{"d_model": 384, "n_kv_head": 9, "head_dim": 64, "norm": "rmsnorm", "rope_base": 10000.0, "bias": "none", "tie_embeddings": false, "init_mimetic": 0.7, "lr": 0.000565, "decay_fraction": 0.335, "seq_len": 512, "doc_mask": false, "dataset": "wikipedia_en"}
MLP neurons of a small language model. Each row is named by its layer, matrix (gate and up: input weights) and neuron, and shows model dimensions 256-383. Each number is 128 + 32 x the weight over its row's rms, rounded and kept within 0 to 255. Numbers have three digits each. A neuron's up and down rows have the sign that makes its largest values positive.
A block is one neuron, or neurons of one layer that tend to fire together. After each block is what it responds to, as a language model described it from the Wikipedia text at the highest values.

L4.gate345:130072082129058140118149089103098161126150127116084100162110139137124172105101132099107144103148127152099108171109066126120099096145081143101122102146146120159168136163125094102132158177148117172141107140157115156109160189171114062120142101096184133114097106187128124138149108155148112122149124170101128141191132161114121140165160055131109099166132116116135077139192122114133102103105
L4.up345:195091083129187047140100117105111090141133107137110124151086120141154140108144119061109108083115191126105095077064079146122143110074112076129141141108182061121050098057077129143155102125147110081105124095170132206116113118130135166090088134181153119119114150118094102062128089108098143120122190114091059149151128131150112054190114158114113120139165094155097111180154074144096137121151
L4.gate527:169079087133083105210167074131090147136071092138155114126106122136152108161127123140142110130156137147094089127080080126131095113124154149140150146114175083150114147074087111097157108138094130132104085151182123185111142091142143127102205146108178118147108193162135105129167128036070104146129181122115126158138143047147171067124102148129181072168146100114083115112137132107077060189141
L4.up527:169177152117117152169123152103108126112109067087133078153078127126148114150072156057160115096131118188107177146061102149133124138109155098103148171131114156184128080087102134116168136129098092093088145175126076107117164104097142166162170118116144131131133145093144109125098148149120079150118175092107122156105131090126120099096175135073146127177075072154130044080088158129056103132101
L4.gate834:163205141105090087168132112126145109178121143229056114141053174092110085129087123131111167071147115135128117159132174135152071111194108119118096072114099061130067074098069145132051088127143081127131090138171169160156155066138085143147172099126148130168137119128096134125143147126112076178170086105072129133179127090117186103146161068164123169123137136165168110133139187131147135132126
L4.up834:230120134124067102111168098151167125157107138137164107153148121133114127098113115133159129118118136139115115163140084102158109123169095178125101122080152128163130138147120066114108107113134071137104125162144158147141163177127105111181137062112152206128076181126103126134157172156174098117110108135108147134146107123172132098129152100108102138180148148123117095115125155115151197095131
L4.gate1352:124174125066095090153129088140199111127141186117120078098099124132098138119125110225156152122136099156134089115119189028131144112167150177147081051077110102094129107123143140146142110128162131155093154126110175131132164143163077167139126150137035122122100106169103097144138144133154125140077116119114169160172079116139179134087204160212143121111152128169130158151153177087077173044124
L4.up1352:162160142162111110214158103185159115142130106108076077136100122182107156071119182074159071125171166159123134132138105078153169133144195124098044094093178072084165156180120109129113061083120148152094171153160096113159150119139092158103143135154122176155158136163245119133133083164140127152091099134105110137131140111110154161099139169080119111146126121072129078151072139107088111126124
Prepositions inside titles. Prepositions joining a title, award, post or institution to its field, like Professor of, Award for, Institute for, and also "Most" in record lists.

L3.gate211:150147124134093088086119134123173152122116106130083125090084144125119187068148146127086131113144134163134118117132150113141073122119155109205105139121139076117095185110098155143111076149093072118066134163160048150082119089137133127110144142148145163136186122169148114140137108170203108146175102111124152120102119111132101035149170197174136080138116105134088065102089125143146144115127
L3.up211:094170112132143148070160110095116125165108115140092214168133139146120133142175103094097162117105096174176103108152118129102069156090071117192127156129140178171129107117123103079092143116104165081109218179142138131120100108078124114152102158175185110192086138110126134154068116122125156097136101113167103162148139088153127067167098120131179173122187087143203139109117127121081157130086
L3.gate718:161238071149115089157122107081169153129125141202107098108121179125087145142115137124125135142115146096092149118082128108119131165164107091147100166137137108156112134146123111130035134200083111126098114131173103102074110100140079154099155177099120095127155110163112067143169064140190108126166165137096117102095118130125139113093195170137138146106138145128155072183109087118121131121145
L3.up718:108126125122111124070152038151123091149117175135076147110077108161174139126129144138095174118115119125131121139114110065133081131095127141166090079102119111182159158156096137100183144067113079139106164137126089122138167114140125131077124128099156118163175143115124126151124122130109190082197130130163179114125078062060147149155086152157147104103172115166146111149183174105116141091097
Mid-word continuation fragments. Word-piece fragments that continue a word split after a prefix or an opening bracket or quote, as in over|due, over|looking, (|depository, "|threats.

L5.gate43:100167181107142127118189070118105174114073110188140080117107059130152092172117126123085159062186135172139123146092067154112099158043116139103149083131093080100151129139115147131140135093076103116083157149146160182110105151098090134103165114126130141144160169144117114161189173062124100124164135149095125145090140172057043163137089095125157164152143136149125110160092188143114185144123
L5.up43:108125111099138159122183116101119119146078138108127017126141141117110113187091225159126197121169141120134128128080091147078125067124078130144154143143127104084116175125169125102128119130157158167120135133161091159099112178147101179161174107065133160121095106121117080103101178122135061152161151141105178114113125143085099174107137151105111113171171075116109099140054186071103135076120
L5.gate179:130191132142159124141118127109139165110191080201078076125126132124138153055037193160154143100123147171108169089032149101163098141143114141155125100146141078135151167092127141175134124149122156114142149128113141105060079107092122115162124102134126116132100137099114129142145145165141134141128122150137111146121136151096125131128071095138112183152094100179152102205147125107042154113123
L5.up179:088098014140147125147111136140101140089139103116126135082151093147166117134122184176144170130129188083168137158127126147147112103173149122169113167098133003137156122125119087107128095131130107164113160066097155106143131176136087125122141110072096135128136065121152116111148176079059121115133135114172097148150196132149111124117148155068130102077135163145130140194129147090112158104157
L5.gate526:080131147110130132163150095116115125104175097154152032148087108142156078123176104126161127152160116166167164122099126123109143132099107208105082096141128113104160124133108146177160129117136091127113134101094122075126096125142109137125144138118133182167119156156081111102184154088118062187091181119101104177140121198104092133168153176062141094212102139156116147224133118157114155096128
L5.up526:120098062129182131121145099118097113130074119107180175095091121126146121130122199115118143167138071102097146118141120192117133104073158150187151108122153087131133163141127108139160175093083129114162148123147121122066133150160130138134129129129203146144119137158098112118132144097159089133096133198102171147164135145090099152125113096089140131187134192169146068154140108147132121065150
L5.gate685:122061213177115131118112098140157169126132100095120117081108057124191163156126114118099087062152166115104126151112074120106134177111182137143125133128091094107163161090099148097090131130147111137106129051118072148141096119127124134047199167087107148157126163086104143162152109102187089173147115159102125149113116136130116156124198106152133150134093108141109119099131193089105094112117
L5.up685:062093142164118148054120087116135153193127135096117057117126124082160172123115101125093132148160124104138111120163103120099115147145124127149087139180136151136139122086151092107165180160131138148069151075120094137123106121120129175131119187109105134165117115097149118190094061166154128188115183106155187175140081168179077218141123059184136078136105134165147101123108182102123104077153
L5.gate719:137164102146142124141136120150120121160082090149077117122115157090089114137092162145119135108125070075136135137101147128152091124136110111150090055148075120132108104065089138164133080146095057153079166150147111142075155119100118096130116171143120131145091163152161161146157192184135139133143139095094092169146062102133109108155132150094204164132175121126113113112113108147189112167099
L5.up719:130124121129167119096183129135096104166098104104178077116162147109153122175140090093111180166154122111128170133171148152151160147098128122114144108140126148112117118158097071128115155123138120159060127129151111175098100145155111076101137117132087134113128157105170161150125125122249109110110127164119164098134141122116075208123102142062128132138117091119160118061130124085123081088117
L5.gate988:074124140105173126154146108131117102130122148140094108105118141139134145092143088135183138083137126113136115169140137166079101128128148149066088111163100099106145107097139128159074100106135124169081190173042116055173110135088162158103082119147112119080077130160124151148166119139168098148164181152127162126163105146113080124144131135097109139147118116089141113129146155218121169144116
L5.up988:147074125109156149118102090151065160142133149152068124138134123107121099154111150120115177098194164141215128154129043134168088107087118158185153134131198137127133193178139114064128074113056108140160118120136112113152099103063174123131123112166171157161138111123119146139104158166075095157186137121131080154157170130126157160118106103104079130153152075179173133186107159184118121158111
L5.gate1169:123118181129149165162164134123169162142085077153121126108101159126108113117170120102095128039209072104116113112115096082130140161107031157146120079106127076102168139069145086172076147122126072174134103105121118148098161042148119101082147108209123121178143135087118177122154087100139088146116167108097076077154138176080119157162130106147201114161145118163130104115126144147159190133150
L5.up1169:116075124131124182106139125169169219111118099053130093126165127171109101123130176132169100134177165116104116091158053118140092115100131129145143116128136140096191153143114139163128089151112097144128171168170151111120088165126152181080153152158150127142137151133094141116145177145131132149139133116125144115094124168091126110118103118100146101185159114087133123151092168144110094124103
L5.gate1416:149049117146142108092145072110099098105101131146110131144091034101149140059156167080082151139120130147126109075114061133117125166079099139107132116131116109111102167088096105108082167161124120173126106125120136132082133131093131115068182134066122175128145126119090144121178086076200077170130107103101082144126121141167154154146082089121134151162117107134108097159053127183088148127113
L5.up1416:167139122177113188086169125124099126175151080126142099111093120161144127159120099149084115084178105130143100073119183081108117131136145129158117112083119115135129126137084059144132117144138117172123170080107124165183115158122119099102087117116168124093150115131139167108146196109135143181113066090112171123137171110113085124123166140116173067158104154107068133152153100118105149063139
Mid-word subword fragments. Short vowel-led fragments inside a word split into pieces, right after its first letter or two, as in h-am-let, be-am, se-am-less, gro-in.

L4.gate170:134106129169105126155124166081086153167102092200130110175109097146065121140107146078073120107117119160099200089101149087120116144071177178125137116098127118160127137096120113148086083197065176138144129070216096109122114107163087124156156140129115058141176104094136092168095119143115162168177141106195106099100136169130167117166173061142098156128116112133096150096117111115122156146168
L4.up170:156118145068115164098124101078117107088116107129091122143098122083140171084218157145115129144112190162143101086108122125129126105115127120181113147166154127117172154150085128103108130159120153187136133176125167126092064088132176182055105130136126170172159159170102152112141178133141115097139105124130189205144149120117094130137131079176131158139098126167192128156112169124086137087087
L4.gate622:115108146132083090158147183138147171105120127153178148073117104160190121123165118116070141097162110135166139156139119153118173170126101140114158125158120083139162136080117109096094139116090126126132168142123124146145132109174113123122114152172141099169131102160049103132207074117093091095145098099123127127074119091102115143168189131112158137155094191163139128153128124100109091109116
L4.up622:142097145055106135125147028142084122086111128099096145100122111146134211171110059102149162103169095180144132111078162184171128148110129111148069115128159099085067160115130133128120112182121145134143046159124161096073103106169150122084112077059096126142133149130111081079072096120147115144136129077152152202122134099145160137099135128117089163145180150144162195105136142165169186084155
L4.gate1097:147122135081179139089153155134073116145126085171149126138114093145207141107126168145125177136125141104070118125087065089199146102121089178179122177117112103106114151088114141146077105106128182139123130166149147132040112151164096098126166081128112087095172091118109122151147193086149131139182137155114144145180179073161102135186077093162079131133119098117125164160140160158130116080135
L4.up1097:156093100157173156133103096146108097153154145143126134084089122137108126170101116163064142051106133166102065131130181146049087162145138153117072097125132151150113146094145014144139131060103156127183130086135108187049096164132093122117115141123144066130114094119145100117121098121137127176173105140132148136130071150134112129033119067133091126167131144151128178160090172164138147103097
L4.gate1263:125126121111135148062155203101146142129139130179142098137087180122147088136158095141028132091166129158183092152149136112126103194079133099141149125088100111189113214070105186109153190072109115142126199187151150096067134141141171119119142103098103114116135129097136071181134081101127136107134140179120151116202091149157081125120117129171070161127121137123156192112148094107109189138092
L4.up1263:155102112141069176194167125140102130145135117151141148132131116124128143153148132127107141144172173181115134114088124131170120078150102200125146109132124137086123107159110130129088143166151132088143141119147121079150090136092111170081136072053130152123186026109095137158107122128146124176146170124117196173144136135132108114132160108134180110171112078131144167125138116144115135161099
Mid-word subword fragments. Short letter pieces in the middle of a word split into several tokens, in names and ordinary words, such as che-m-ist, Gu-im-arães, Osc-ar.

L3.gate178:084175183094057078127115067107139132135104188146123113108103115114127150109183095122141167141168130137108140125158166133147074144075142112154105119093153109130113119107101131158124129163137111139144065147176149158143123155159049078170171130146121188129179148113080107151128120139117149144161111218092158119135088136115166110120163155182119123188107133156174186152125116144176143157194
L3.up178:107134120115071175124107141136148141140148173158120184148119144110122108109107135092197149122146154160192136128108151133132098092102141139104048153103122116182174153168118140151092083121147093146102160158191145165121091071163103110113201115118157163092197081154110113123134144159117127128125083141158129137165086147139117158162070120111168153181133175186116148163094173138218096087123
L3.gate384:131153126068140154169103111119181094167112106125124151122073157097121129085109157039148146114182116135174135148110121135086112092154094145133114130115158067149131110064093094152074084142114125170199141097105117142154135122149141126118213106129132138111124093116140154126143160118091131102148104105121101140179110147083071159116139159110100118185210203147151161180142111182100099153100
L3.up384:132080134110138165152106140200164083107101207096142147154125122097075138046151133152142159159088160100197085112142105113104108105140114170072082075147149121138146114062164109177130154131163121176178159106100125231182120156107142065167142157123062143105053044160143183086126152148097129127131044180141134132202137153113103126109081139120164133103127134134138138138141171198105098121121
Medal and rank words. Medal colours (silver, gold) in sports-result text, such as won silver medal or 42 gold; more weakly ordinal suffixes (11th, 5th) and rank or result words (fifth, highest, defeated).

L3.gate591:117130116109159149151140067149141135101091132149067088106139123081099115176153186124138203111143140097192149147096144130146057128112148157150055102152102100056136123085130100151160083191140119164127083181119150191169112152135112123073124054105159086156123107177137122138177180090117078097134164138183109142138146139119125138139112132135143130133108109140167116093129159137102168176134
L3.up591:048099141103120146118113094061127186082106119136151152123120121125130169083079137157127146153136115120151118120152116120162146106176112067145131156051178130144148173099149211111133174109170176083133113146159128159145136054148099096180140160155103160153130174103077178149084133118095109123142113176140150156106096146139143112134119109054108085094164158101116114150066103153136133123120
L3.gate674:070101107158146144110111110114165157079105158217114153091114092145094104110090119117166109098098103116171112126189096100194125140153141141086113153112094133113097115121092117109062113174075129138098103109156119136130137165079192068079120120045110096148123142096098161079171071130089147145118116130187146117139125120111134110090066145074142116100152094160155106106132162101143135144145
L3.up674:123147154085123102131176083154126129160114084173119143175131110113136131150145150175134187127166154147182196156116192125099159079120115064158109102182083103124124120172133190101171199118184134137124152150116205116171125187127146121117070068101153176134132106177133150147152131189123119110121197135116104150095083176094159092105149083099105151178098137124173135130057144118128080092123
Mid-name word pieces. Second word piece inside foreign personal names and words after a short first piece, e.g. Me-z-eviris, Be-en-ey, Jó-ze-f; weaker on sports words like Championship, place.

L5.gate478:141163133133123120098204144147138165115188158092092102167130117132147136136135158088141114155136131080104118134133118107068118124128136099090136141130085073149131101143102099085081143140111155176050196148138120135151119126120136055126089124129085128164131130164147117158127111162104121140112114159142124184106102100085081100155161110170127114133071172124074136110192071121088113125144
L5.up478:159118101152150159154099144122165144134153102166103157147095127107129166090113118141181171169134099151125058137091089117087119187131153117184140126105164104118169210097108109155111112132142131094143144110135106093116191136129096123084127131135140153155059168120147142106031111156128152073097103078123137120184134135125173129118110109149128088104153120103182132111151150118105137098151
L5.gate682:081105063183078090123174170056147150089117168162096055128088143156138152128144124111127124127098171120150074133099153147120091182146108113120116082131139131156108055111087136124136120155104140155137121113183164080163120121156126088122116116121167128162199139134141139125107096123167126123081094132164108086069107128139177105150169205112124092142151151186110150140178074147213137125136
L5.up682:186110132134119103113131138134125136132127127162136139123130220174141111091116162191100141097105144101168119081025140101114158141084139190112119068095105057135126157213128154157129140089111089141080165107154121105113108082139116150079118194106082097130130126064104092119184068140138141174113128114115091130097075091123098071157110190153134136176114165173084073156151061068137178155128
L5.gate923:136116122160116081126100138099179086124132097125082112100078159152151163088087165151135141085167154225105121110098102132126158146103213031108100147107144097146078134141133141085144110062087122117111136153134127131144137153122177139098148140117144080106121144107085109176144139085099064112147120152068078137102078115098114158121110104126178168115174132166077151174175097066152161170086
L5.up923:137128155147108154192194121187075198134159161118113128116121139095111125189099137144108135083117130153159105140120142118124079165218186083104171127121144049136148069131132151143116179092109105137096115184191087098042132119117148084156175165107145140156172139097117081189115050195044119188124148117166144136121138070160092175091115105118099109114116092135107154084119107119151166115154
L5.gate999:144159173217113119050117172111108093099087103132091140131147159150178232142119163078120083130096151152163157154121128065140117151114129144095090135085115084128155082128079081156157132123103063125144115188117111086096108067144089082096118167146119134127134152163145172172142125134118055104090128133134118116130171107115154159146107130177177104114125137124092158116148144150169124102153
L5.up999:136124169137145142138166181081141110062133129156074128115131156062120118163174183130098140107102152117213138118018170150071112181158145153177054131153091123111152108139126127146100103102186130172076100133129183113111126158101127155082141190144156194077062143121120141164099138131103128122139130069136175114141139100124137171105125180070154099090124139133068089169109132211151094047112
L5.gate1076:148145143168165107116078091141136124107095101125088114086098143177096162064094179135110127099130170164108120108145193069151133096111093150082114136124151121144160139158107170152111138101128133118114069090159087093099180099108126102147108149113132118123094166057113181155161107129123086123127099128097144150179136127093176165166159096127124137116134149169144128127130058103173121145123
L5.up1076:108114174145161119128151123134132097136112106213148119093102081100150116116091123122144141100136128129127061112151182073143112161165152093128146092155127084125166126117073123106096144161106139203155117129110098093112171067080136097080125140122125124111070132163099172173137152128129148093125128105140126104156125117093147136127086137180134153115122123175146187111091082102116134127127
L5.gate1316:083141167149160129109128155105077087166090171114118083167089142149168110147114109089127107136091133153100103143151135113101137152153127121156149150150162144119162167074097135114109117133133163109126115149082035081110165177099131172128056071161173126132121121096103176157117152070174155081128107125165085136122114161181142163127148112106125150131126135134143127129155087094153110099182
L5.up1316:076175193162169193156141118098145131115191084133142165097123087135141130119072143142186127100158204066082120168087091136179110149130107129085116154073072174145135092177121120152098084135097127160105128137089111129132143148092109108084121111184138060110090153158121117127153081148112152113188175121156133135227205132111085175092170117124115117120144147146107141116123137124082190150170
L5.gate1451:139139141163094136108116083094114121166170133131120111101121185136197158139071135133113050140123154090097058121090107106138162127134223101135174108105115100184138098071113072139091167142093129140117173135121114124098095126182159143149103135195182117157138214153169124161131191159091146148127126134164123096105110074096172198064086138149190103112157085155146138160145159136112157111089
L5.up1451:152204097150089143103095165132091131116225107105135130096128155096136173092143126191182124184120161104127142182122145137131083071147175111080088094132091125081145115132147116134141117129150145153103112118164127080139144109138054158132068163102142170154159171155143113200111069139111118096145141156113188127102112127108111104115076122122131073129116093141158089154112117140114140132155
L5.gate1523:207111087157192094133105235141145105076151110117118134171140163143162107139140112127145117103082147101140100158106150111155179161118078180090135116163147173170129142103054163141106145180099109120146151109093156096089134123112102157161124139180107143116186163130155107161124104096084128172120181097058162159115107110170110099165132145143110149137175115099077133117153140105160133138107
L5.up1523:136143168143169139102134081138129119219094131071141132155103112157122093131103155114094147128127121182128044182111069132125111106097171140116131141109164136109099130083124139098096157123080156102110142196139094153136167129118161150156123079117125158168142156109115161076105159136144184096155148107162087133171097089100046128191119127113108188079158116125137055171194150139150135134142
Mid-word token continuations. The "n" of contractions split before 't (doesn't, hasn't, wasn't), plus other word-internal pieces like ign, rup, lo and first digits of figures.